From a checkpoint of a small transformer trained on Wikipedia: a variant of Adam for these matrices, 10441 steps.
MLP neurons of a small language model. Each row is named by its layer, matrix (up: input weights) and neuron, and shows model dimensions 16-111. Each number is 200 + 30 x the weight over its row's rms, rounded and kept within 0 to 999.
A block is one neuron, or neurons of one layer that tend to fire together. After each block is what it responds to, as a language model described it from the Wikipedia text at the highest values.

L4.up241,228,225,180,210,238,178,227,212,196,225,192,234,193,193,176,197,194,208,197,176,209,191,237,206,214,181,199,245,201,195,203,201,182,152,238,208,166,196,199,199,190,206,172,200,174,184,214,204,224,215,204,144,227,212,194,243,262,228,149,150,182,188,211,203,193,199,197,244,187,190,134,198,195,226,184,194,157,218,174,180,227,185,182,138,204,137,237,138,255,219,258,221,110,203,242,230
L4.up470,273,217,159,216,186,210,207,195,206,238,190,224,206,157,204,237,183,252,239,236,201,184,180,233,209,186,214,235,274,155,249,226,221,213,219,164,216,238,170,188,205,191,178,201,192,210,218,134,179,209,177,140,217,212,195,193,204,185,157,170,222,241,193,179,221,232,177,234,196,178,144,209,171,242,216,183,166,180,169,175,222,217,189,195,178,224,234,144,215,182,178,218,161,196,229,216
L4.up816,229,287,173,157,202,167,190,222,181,242,207,179,221,193,243,190,179,259,193,201,214,197,181,215,246,183,212,227,258,171,232,157,238,172,191,195,223,211,182,167,229,182,267,187,170,163,202,152,208,193,211,236,213,223,156,194,200,178,175,198,256,234,143,252,214,209,194,220,238,181,206,169,153,217,201,218,191,229,142,184,145,174,190,173,187,206,168,167,227,212,225,229,216,209,191,238
L4.up1168,217,267,179,202,178,208,150,195,200,198,191,203,180,240,180,192,206,215,267,137,176,245,268,224,184,198,215,187,254,178,156,223,174,241,222,229,188,202,181,196,197,230,136,181,230,192,238,184,138,218,230,165,209,171,219,191,208,213,184,191,224,213,187,215,213,191,192,195,210,190,91,281,200,191,220,154,194,208,185,198,222,200,210,192,238,242,195,200,192,191,190,193,204,197,186,146
Description: Occupation and role nouns

L3.up999,221,139,235,227,184,206,151,218,190,182,174,210,219,181,211,235,214,235,282,210,220,183,205,180,214,220,204,186,202,230,207,189,205,166,175,189,232,237,234,236,179,197,277,157,168,128,175,222,182,150,201,115,181,208,178,182,183,153,186,192,214,191,205,205,179,244,200,221,179,198,217,245,197,180,253,174,190,168,231,222,184,204,209,178,139,242,241,228,196,278,183,161,204,233,224,182
L3.up1194,254,176,209,242,244,195,188,204,218,175,175,197,193,166,172,204,178,184,245,178,260,152,173,170,220,190,171,197,232,181,228,221,192,263,209,162,225,187,207,205,189,185,164,168,183,148,189,221,202,153,153,145,181,216,179,203,147,156,176,205,224,227,177,232,205,201,220,206,184,162,185,256,184,141,218,151,200,208,197,199,173,262,182,222,139,237,175,154,165,235,189,153,212,208,232,152
Description: Completing multi-token terms

L7.up98,248,243,213,190,215,203,167,215,173,222,202,170,181,228,217,188,247,240,222,176,128,222,226,218,204,200,171,250,200,196,247,167,229,214,198,239,201,205,157,159,184,235,213,252,221,212,189,214,205,161,153,251,183,194,193,139,197,205,219,228,169,205,194,155,205,221,214,163,205,277,186,229,244,205,220,191,187,190,228,141,193,197,199,200,186,183,180,226,205,217,179,183,227,198,221,262
L7.up781,229,196,197,215,183,100,191,201,189,223,185,218,217,189,249,183,218,219,190,227,210,159,222,208,222,197,171,268,177,238,171,225,229,199,211,204,164,141,197,225,221,182,214,178,199,156,167,176,201,222,213,208,188,225,197,166,245,185,208,177,195,176,242,184,229,208,202,229,210,188,170,175,265,207,213,208,192,189,202,188,225,242,180,170,222,210,222,224,160,201,208,210,161,172,171,260
L7.up908,184,282,180,205,175,160,178,172,193,216,215,171,239,231,209,229,193,272,185,250,177,146,170,212,196,204,152,209,202,229,156,170,269,195,221,221,194,206,194,269,189,183,166,189,203,193,222,173,184,217,241,202,173,279,207,151,216,188,209,196,163,162,204,165,229,190,223,277,157,174,180,201,191,137,205,246,161,159,161,198,229,225,176,169,224,218,210,236,217,220,202,242,145,236,192,214
L7.up1006,236,237,223,197,216,167,167,152,173,222,178,176,281,242,167,188,176,182,198,178,187,216,198,169,253,236,185,228,220,219,209,158,228,173,194,188,218,168,148,249,228,197,148,162,229,176,173,160,219,203,222,193,218,239,201,202,248,180,194,226,211,189,163,169,240,199,189,238,151,199,193,184,224,185,196,185,169,169,186,147,185,214,182,185,222,242,153,215,176,230,181,208,201,175,205,168
L7.up1066,240,196,166,229,166,191,223,221,195,231,242,152,238,150,181,182,184,225,177,205,209,211,189,230,199,159,166,205,207,162,197,142,185,213,180,227,183,151,146,231,271,199,207,151,184,214,230,140,212,206,164,133,222,220,173,189,245,185,178,162,169,193,239,192,265,173,124,238,197,250,216,174,249,213,202,198,125,138,179,179,192,198,172,163,183,184,190,215,159,224,199,163,180,166,233,272
L7.up1218,231,171,225,212,203,127,164,180,144,231,243,234,206,205,226,162,255,204,213,184,214,185,190,197,229,192,197,242,243,189,144,213,213,260,247,257,216,191,205,204,186,266,176,192,216,169,191,186,225,170,170,154,174,265,175,202,196,182,196,231,198,196,258,175,205,215,233,221,199,255,215,188,186,130,194,235,182,206,183,177,209,231,182,204,153,203,221,270,218,246,254,231,211,194,194,186
L7.up1222,216,214,166,245,177,203,195,172,174,257,163,225,236,162,199,192,194,201,215,147,234,188,238,194,304,200,177,178,191,217,208,215,181,149,158,238,214,135,236,221,225,244,122,207,216,186,175,147,218,247,162,220,161,191,236,190,194,203,196,171,221,169,234,233,188,214,194,220,225,218,203,202,185,131,206,203,207,212,245,162,191,187,178,211,216,244,168,234,205,201,226,212,214,164,214,215
L7.up1497,214,185,179,166,181,225,192,235,168,228,203,175,212,204,198,174,159,220,234,159,202,169,205,220,240,193,206,194,243,229,189,199,189,216,208,222,210,228,209,207,196,199,149,201,175,181,210,177,269,181,221,236,185,192,194,189,244,190,217,167,193,133,174,219,230,139,182,167,196,172,193,185,180,153,174,214,157,184,198,222,233,247,202,210,251,236,194,170,192,219,160,175,211,148,190,236
Description: Split-word fragments

L7.up59,221,194,183,168,204,200,193,201,174,226,191,237,191,128,232,185,203,182,193,172,234,180,227,213,193,210,151,149,176,215,170,220,266,215,209,170,202,203,201,175,251,144,179,229,233,198,199,163,242,254,209,217,234,204,199,187,249,227,202,189,190,202,189,197,176,163,211,233,193,199,247,193,217,196,229,237,153,201,186,226,198,218,184,197,230,202,160,160,206,215,164,209,178,224,188,216
L7.up653,247,220,194,214,212,196,224,244,156,224,218,263,181,179,215,168,215,206,214,176,171,173,216,181,219,222,155,220,170,208,211,181,203,199,213,166,216,242,212,210,232,206,174,186,217,193,217,120,176,184,203,140,263,237,176,217,234,241,185,246,163,201,223,189,206,178,221,208,142,215,155,233,212,226,210,191,115,207,176,232,189,218,176,134,180,225,240,207,168,190,178,191,212,207,204,213
L7.up919,165,230,198,205,170,227,227,235,154,203,190,227,175,162,188,211,231,198,227,210,189,178,200,211,250,203,227,215,197,223,205,229,263,198,199,216,186,221,172,146,178,226,190,189,187,207,193,189,244,194,161,275,235,166,237,193,209,213,229,234,229,227,176,226,218,225,181,207,213,188,179,169,178,164,177,206,123,207,218,260,245,206,178,186,160,165,234,182,211,208,220,201,222,182,161,194
L7.up928,186,232,162,189,224,178,194,213,222,197,183,214,240,233,173,210,236,178,162,163,197,220,201,203,219,204,221,218,193,230,185,196,172,190,217,204,185,215,239,224,219,241,186,195,189,200,189,197,224,166,144,124,192,175,191,188,206,164,207,154,192,185,188,228,244,233,160,195,171,195,219,259,189,162,209,158,202,179,154,230,197,204,190,170,254,192,210,233,205,221,110,218,194,204,214,232
L7.up1121,200,225,150,208,191,148,201,187,182,231,205,205,199,191,250,211,176,160,194,156,161,191,224,254,206,168,218,213,197,184,202,153,217,195,199,243,194,194,189,256,246,163,193,190,184,233,185,202,114,169,214,179,249,189,211,158,227,246,207,156,239,230,222,179,192,152,180,192,159,170,176,222,192,193,186,153,190,176,143,252,214,179,204,147,203,153,166,217,193,247,169,159,206,227,220,230
L7.up1467,139,194,170,159,200,218,181,203,167,237,207,189,202,183,209,214,203,199,199,247,223,221,200,233,242,161,196,234,189,226,160,175,220,224,177,214,216,183,224,168,194,221,202,228,174,240,178,152,246,210,220,168,223,162,187,203,175,186,221,219,186,201,236,181,268,198,244,164,167,224,261,173,187,145,197,210,161,140,153,240,123,210,196,169,217,219,195,210,183,241,165,213,164,156,198,239
L7.up1504,196,239,165,177,240,218,151,250,194,204,214,229,222,222,178,148,167,221,201,163,207,206,248,219,216,169,204,178,153,193,222,171,243,233,191,233,258,249,203,202,216,191,205,209,257,176,183,192,186,179,225,207,181,249,221,215,189,203,202,154,188,198,216,212,198,186,156,174,195,177,200,179,257,190,218,197,166,189,201,168,220,157,184,229,190,203,258,157,246,212,170,236,142,201,229,197
L7.up1525,176,193,150,195,234,210,196,241,204,181,252,229,174,176,203,182,192,228,246,185,209,180,216,209,186,188,209,186,236,176,188,189,189,218,279,165,180,223,205,235,279,149,201,171,210,156,158,254,151,194,244,208,174,144,177,192,217,175,191,238,226,177,178,208,225,220,192,225,165,203,155,180,189,211,184,194,210,151,179,217,164,206,183,231,163,218,267,176,216,224,153,126,144,203,194,200
Description: Ordinals and mid-word pieces

L7.up314,188,230,209,221,190,222,181,255,247,223,137,234,176,200,172,173,133,223,239,273,164,242,226,219,185,146,188,176,175,197,214,221,197,231,181,181,187,209,140,204,238,216,200,184,249,155,192,171,149,167,172,208,149,190,211,222,195,235,167,179,209,182,190,190,190,230,178,180,158,180,210,266,214,192,214,210,233,267,183,189,222,142,163,186,194,175,227,241,242,221,179,170,190,252,228,209
L7.up394,191,191,194,239,200,198,240,242,227,195,132,229,213,178,172,238,222,221,146,183,214,187,216,216,204,157,137,224,196,135,268,221,239,170,254,224,189,179,215,168,229,173,217,210,248,200,236,205,162,151,224,180,182,180,197,158,175,220,224,169,189,284,160,192,190,208,241,215,149,160,132,232,180,206,222,191,231,262,132,178,249,253,175,216,147,199,179,196,204,212,208,200,196,201,246,221
L7.up467,252,196,174,152,185,186,232,202,194,228,215,173,226,177,172,164,184,165,169,201,177,197,230,231,215,149,158,195,184,157,208,238,167,182,229,214,197,214,176,180,253,173,194,149,219,207,269,233,161,168,198,200,186,191,190,167,234,172,168,232,184,199,142,187,204,216,168,241,218,268,183,205,164,175,269,178,210,182,187,210,225,161,195,168,201,173,251,208,161,208,253,216,137,192,170,192
L7.up514,234,166,200,200,202,210,267,186,179,250,202,208,226,156,218,228,189,184,225,208,233,244,189,195,165,167,186,239,237,153,159,204,201,196,198,220,156,217,198,192,237,207,202,251,214,184,194,187,206,172,221,213,166,189,147,225,199,165,185,208,209,226,165,188,212,263,145,242,189,165,117,196,186,193,230,240,203,258,163,215,223,202,198,163,155,137,210,213,227,228,194,218,234,190,206,130
L7.up993,201,145,222,193,194,162,211,201,171,201,192,200,220,240,209,214,212,167,191,230,164,201,245,194,212,173,207,207,214,178,161,209,205,197,206,191,212,198,157,232,199,141,152,225,234,191,237,182,195,191,187,132,206,181,165,216,224,192,157,174,234,252,219,200,168,167,148,188,193,220,212,249,188,172,185,177,183,267,221,187,159,182,191,185,201,217,214,247,216,195,257,182,223,296,180,175
L7.up1090,176,160,148,223,200,215,213,194,222,175,125,200,162,175,195,207,234,184,249,197,159,160,238,227,200,145,199,175,229,220,229,218,187,167,221,212,183,230,169,167,233,246,210,179,194,191,222,180,150,197,220,223,198,204,231,206,264,196,191,221,144,235,158,230,180,178,164,206,173,210,126,210,207,238,202,203,211,216,243,247,227,187,166,206,219,146,206,170,211,205,143,189,196,240,181,150
L7.up1277,185,194,247,216,230,201,247,191,156,193,236,227,215,171,175,211,209,228,204,222,181,237,254,195,154,201,161,182,228,220,205,253,219,180,200,208,231,180,217,231,229,163,230,236,209,197,183,156,221,237,214,174,169,239,203,164,177,173,199,194,206,226,174,221,180,198,162,226,165,217,187,127,213,186,224,222,235,262,171,203,234,186,184,180,176,101,160,204,201,237,181,227,208,181,181,251
L7.up1450,225,254,204,212,204,208,213,242,216,217,221,195,221,201,186,211,181,203,198,167,227,213,196,201,150,163,200,216,219,174,220,188,186,199,193,161,182,237,183,116,228,131,131,185,236,213,214,213,178,205,247,214,208,198,183,198,196,160,178,226,207,222,149,174,174,178,143,252,205,238,196,258,173,158,141,249,156,210,190,243,228,200,195,208,213,211,142,162,200,196,171,180,190,203,159,256
Description: Word-final suffix pieces

L4.up49,201,232,178,158,204,236,210,234,196,230,180,184,169,203,137,180,204,186,209,155,192,187,243,235,205,169,155,173,182,186,196,254,206,187,216,237,222,201,204,190,220,180,233,147,229,182,238,193,169,155,218,136,185,212,169,185,216,143,202,208,206,253,207,191,186,207,189,271,208,185,152,243,191,176,258,148,196,195,213,170,172,166,193,189,171,191,308,204,195,173,262,219,242,210,243,254
L4.up499,180,181,200,176,201,216,200,304,195,206,169,207,169,208,157,163,218,207,212,171,216,164,228,199,166,194,181,248,186,199,220,177,177,230,187,181,126,237,204,205,227,182,226,247,237,182,154,154,204,150,155,251,225,243,240,204,222,225,166,159,184,223,162,199,212,299,226,206,183,201,139,169,182,215,225,174,187,252,201,212,218,180,203,172,223,174,244,187,188,208,200,169,209,207,211,217
L4.up1029,256,204,166,201,173,206,210,199,212,165,198,194,177,185,202,245,213,212,240,197,135,141,242,204,201,207,138,214,252,237,226,236,223,183,182,216,162,232,188,201,212,158,250,152,209,166,211,241,156,203,214,220,182,209,244,214,196,168,235,179,236,182,226,170,182,196,150,213,216,214,191,229,191,186,175,206,213,241,200,201,214,200,180,186,203,184,227,182,218,181,193,224,182,237,204,219
L4.up1518,166,151,219,246,194,183,186,206,172,184,195,217,193,213,154,189,190,131,165,248,169,183,252,172,194,187,140,206,194,212,205,239,204,233,210,235,190,206,199,265,226,208,175,206,215,185,208,185,181,132,140,191,172,205,218,153,220,216,165,234,183,220,145,184,144,201,200,199,197,266,192,207,183,208,173,194,194,261,163,244,211,232,188,248,239,149,239,165,238,190,196,200,215,228,194,221
Description: Adjective suffix completions

L3.up365,193,174,169,187,232,188,206,230,206,184,167,176,180,204,160,239,186,176,221,209,175,215,210,199,216,196,169,156,205,231,201,254,181,183,203,232,184,233,211,229,228,195,157,194,226,166,182,207,151,188,178,137,175,200,209,229,198,178,226,159,202,253,143,157,186,213,209,242,184,141,194,260,240,182,239,176,231,256,192,213,179,158,198,208,166,176,223,232,210,196,177,185,171,266,195,213
L3.up623,216,135,172,208,214,220,196,243,208,186,161,182,177,171,153,215,196,210,236,218,152,213,240,287,196,173,184,179,243,190,165,175,215,162,188,223,200,211,216,266,202,166,198,160,224,156,189,221,154,213,150,123,124,217,190,194,199,173,254,221,180,186,174,188,182,247,214,272,197,165,193,264,187,211,215,175,239,242,176,224,216,134,194,199,136,165,195,238,200,225,201,197,151,202,186,211
Description: Institution name interior tokens

L3.up116,201,173,177,227,219,228,248,183,239,256,188,211,247,192,190,189,199,220,212,201,178,161,213,226,213,185,248,174,200,135,189,185,220,262,190,172,175,181,196,224,216,160,198,221,200,222,188,184,208,191,224,174,194,204,171,204,240,187,210,168,193,209,162,133,169,180,222,197,202,183,151,178,153,205,235,221,201,217,158,253,184,210,186,145,102,243,248,173,184,220,166,173,203,228,249,213
L3.up1334,208,176,168,214,188,199,234,191,180,243,223,251,265,193,228,167,191,167,178,204,154,224,200,233,212,170,220,248,182,221,158,176,173,260,191,177,183,227,220,216,258,177,160,198,190,205,198,189,228,178,217,213,225,246,187,223,209,228,142,193,172,192,180,207,195,207,236,181,192,242,188,167,213,154,212,220,200,182,200,235,197,193,207,159,194,207,193,179,217,240,183,204,194,184,184,228
Description: Mid-word fragment pieces

L4.up223,187,179,168,160,230,171,210,245,201,176,215,175,183,167,214,231,207,257,218,186,228,164,221,196,179,182,132,212,193,201,218,173,190,181,233,231,191,299,145,197,176,187,209,136,229,191,215,222,220,179,217,212,184,176,204,156,198,163,169,124,169,224,218,217,175,192,237,167,247,188,184,217,194,129,231,241,174,153,224,153,229,244,191,243,171,222,179,208,188,232,167,151,143,220,221,235
L4.up321,295,209,216,178,218,185,188,180,172,209,185,159,244,149,244,295,213,237,202,195,193,231,194,188,241,216,192,140,227,257,192,186,206,204,225,192,196,195,133,273,181,217,224,181,201,190,159,168,243,206,162,209,176,216,217,205,181,256,226,208,274,212,205,159,214,219,218,186,186,139,176,193,198,133,215,207,211,204,234,253,212,215,197,207,211,186,144,170,202,205,134,168,224,201,196,236
L4.up1139,223,244,210,102,180,123,192,188,181,158,194,170,219,247,161,203,184,187,183,211,201,226,211,194,285,208,188,235,207,227,174,143,245,192,219,227,220,207,163,245,197,229,188,204,194,192,199,218,207,207,192,205,186,198,212,157,201,176,183,183,215,131,232,184,198,207,185,251,195,225,194,194,225,182,211,208,190,214,240,194,207,203,187,182,216,226,141,198,199,158,159,202,183,182,239,176
L4.up1460,264,168,205,228,219,165,165,204,185,212,169,150,217,244,224,200,228,201,261,239,215,174,187,198,204,189,131,215,217,224,209,212,223,257,169,201,173,186,162,231,220,203,208,143,181,179,177,202,153,160,200,192,132,252,183,144,146,194,199,233,279,195,211,174,201,247,196,154,175,170,203,234,248,109,263,179,202,223,228,232,203,254,197,207,195,209,258,210,199,234,206,159,208,205,166,183
Description: Word-initial W fragment

L4.up314,194,211,157,180,206,174,158,175,177,216,186,177,254,199,218,176,162,265,171,193,167,226,236,238,242,202,173,270,198,235,157,156,229,242,169,230,183,255,195,148,182,217,174,177,207,174,185,150,225,191,224,227,208,207,246,139,177,235,191,218,202,183,225,191,198,138,151,175,239,220,223,177,186,168,246,250,250,175,257,193,201,190,188,209,216,264,160,205,192,229,200,217,217,157,218,260
L4.up926,152,217,195,216,191,192,166,180,185,213,176,182,279,238,233,164,154,178,198,188,209,173,175,226,234,214,170,210,208,219,169,182,195,266,165,210,147,205,182,157,177,178,151,171,187,178,202,221,202,165,201,180,240,189,233,164,202,243,218,169,236,172,210,191,202,171,191,233,237,226,220,183,166,157,200,206,189,165,178,169,187,205,207,222,235,251,190,173,193,229,165,209,246,170,185,147
L4.up1059,178,171,178,159,231,173,164,243,157,245,162,210,245,208,197,231,193,213,250,193,170,217,211,218,201,177,155,243,162,238,176,233,241,195,178,211,226,245,156,265,195,182,143,203,220,188,220,235,122,181,146,209,175,227,183,190,160,222,194,177,279,189,132,166,201,193,238,185,167,256,160,189,183,178,226,225,194,224,198,225,186,218,214,199,190,177,208,185,222,254,197,213,169,222,205,189
L4.up1291,199,191,184,205,181,153,203,215,188,209,219,161,206,215,213,218,184,231,253,179,210,188,269,253,180,162,171,211,227,189,165,212,196,261,167,234,205,221,189,162,226,177,266,144,197,197,273,190,222,168,190,168,184,182,230,164,179,173,195,169,172,233,198,149,192,147,196,236,196,253,203,165,153,134,256,199,223,180,165,169,199,186,198,180,169,226,269,209,171,205,221,113,196,210,228,202
Description: Mid-word fragment after prefix

L7.up257,180,243,170,130,170,210,198,278,206,182,213,192,225,241,173,203,187,207,135,203,225,194,220,231,226,174,228,210,193,225,187,185,213,272,214,194,211,202,236,201,169,214,215,199,173,194,236,173,154,153,156,192,148,251,223,207,187,210,168,194,212,216,175,230,159,196,187,173,196,144,238,231,160,223,258,165,225,236,197,221,188,218,176,231,148,254,185,214,199,154,193,179,201,249,193,310
L7.up446,208,135,231,232,241,208,146,183,180,263,203,199,169,156,213,223,211,238,217,165,210,167,195,218,208,190,212,223,139,215,243,200,205,220,200,252,221,230,153,252,206,192,199,196,241,196,213,181,160,253,219,168,230,202,254,220,198,195,225,162,234,209,177,240,201,190,156,204,223,142,182,175,219,219,212,202,133,140,204,213,169,196,182,198,138,187,235,168,241,217,220,200,207,227,207,231
L7.up493,283,167,240,186,208,183,223,208,210,217,203,230,244,218,158,223,196,182,227,192,192,143,199,185,174,197,233,230,182,191,215,213,206,183,219,177,205,172,204,185,199,176,200,161,267,142,209,154,172,208,162,220,195,204,212,230,195,211,183,174,261,251,177,232,183,184,184,215,187,170,205,226,208,214,232,185,225,215,218,232,196,221,176,184,149,207,188,157,164,235,169,226,258,223,183,180
L7.up793,271,204,180,202,185,204,211,174,195,202,183,200,166,175,180,232,226,235,181,209,262,149,220,226,229,133,176,201,153,242,231,211,214,194,231,162,200,218,191,191,207,169,208,146,198,242,220,223,175,147,233,206,165,195,202,199,217,184,190,229,219,251,123,198,149,149,208,183,207,188,186,207,199,238,227,184,157,220,206,203,199,221,173,223,206,239,184,148,164,203,182,250,142,212,180,242
L7.up911,200,182,199,176,194,204,195,195,209,243,145,184,213,229,131,208,218,215,199,210,200,218,214,223,162,177,189,204,238,186,249,201,246,234,223,210,167,212,209,191,239,203,179,238,210,196,214,197,159,180,206,190,208,235,233,227,208,255,207,201,213,233,187,216,222,188,192,274,142,212,104,163,215,225,251,180,152,216,168,253,239,233,176,160,191,261,171,135,169,254,182,233,219,222,249,195
L7.up1013,247,147,132,183,204,250,162,174,190,215,223,217,198,182,220,241,187,196,203,216,193,150,196,174,210,213,237,193,208,214,221,175,182,247,210,203,196,186,214,186,233,169,228,138,157,184,205,120,172,154,185,174,198,235,204,216,188,205,177,184,234,207,178,176,204,214,206,199,171,177,167,210,240,238,196,171,240,203,207,242,173,290,200,234,177,237,242,173,183,226,149,197,176,220,171,194
L7.up1113,326,220,175,229,264,201,189,187,180,198,201,202,158,207,180,199,224,255,240,156,249,162,240,194,231,178,189,177,227,224,232,217,238,187,226,212,194,229,225,169,199,141,183,168,244,197,204,195,172,181,244,184,177,222,169,244,215,156,194,242,183,208,199,204,235,222,205,200,197,181,170,203,202,233,262,187,205,256,204,210,115,213,154,190,132,232,174,234,149,221,216,170,194,201,182,176
L7.up1286,217,190,186,199,198,219,161,216,209,144,170,227,201,246,178,194,197,207,220,222,245,114,186,207,171,189,174,212,279,206,198,232,159,214,202,181,198,213,203,147,132,206,215,185,151,158,186,200,158,186,176,137,262,210,175,192,218,177,168,235,185,244,222,223,233,178,221,159,184,206,173,214,214,237,200,190,174,231,159,182,196,199,182,213,163,238,241,168,223,229,131,164,188,187,147,201
Description: Title and role word endings

L3.up54,219,165,232,166,244,203,176,201,200,224,174,220,249,262,217,264,213,182,188,204,153,237,220,233,244,221,158,200,165,278,248,151,173,218,208,185,165,233,199,196,161,256,183,243,211,157,182,237,266,198,223,188,155,244,229,196,204,189,185,129,197,170,228,142,184,186,191,235,220,223,235,179,185,175,221,200,179,259,191,153,222,160,208,231,237,183,197,247,233,245,143,196,187,183,223,204
L3.up768,250,185,181,148,199,181,229,212,188,174,215,210,225,262,229,207,223,180,189,156,177,213,225,180,230,196,238,178,256,216,211,171,249,180,268,217,230,225,168,215,208,183,239,206,205,225,199,172,164,219,172,156,168,217,183,278,213,210,161,190,179,220,201,174,207,229,202,212,223,175,175,195,190,209,217,175,192,284,133,249,181,195,203,204,168,151,161,211,213,182,174,242,187,163,195,173
Description: Word-initial W fragment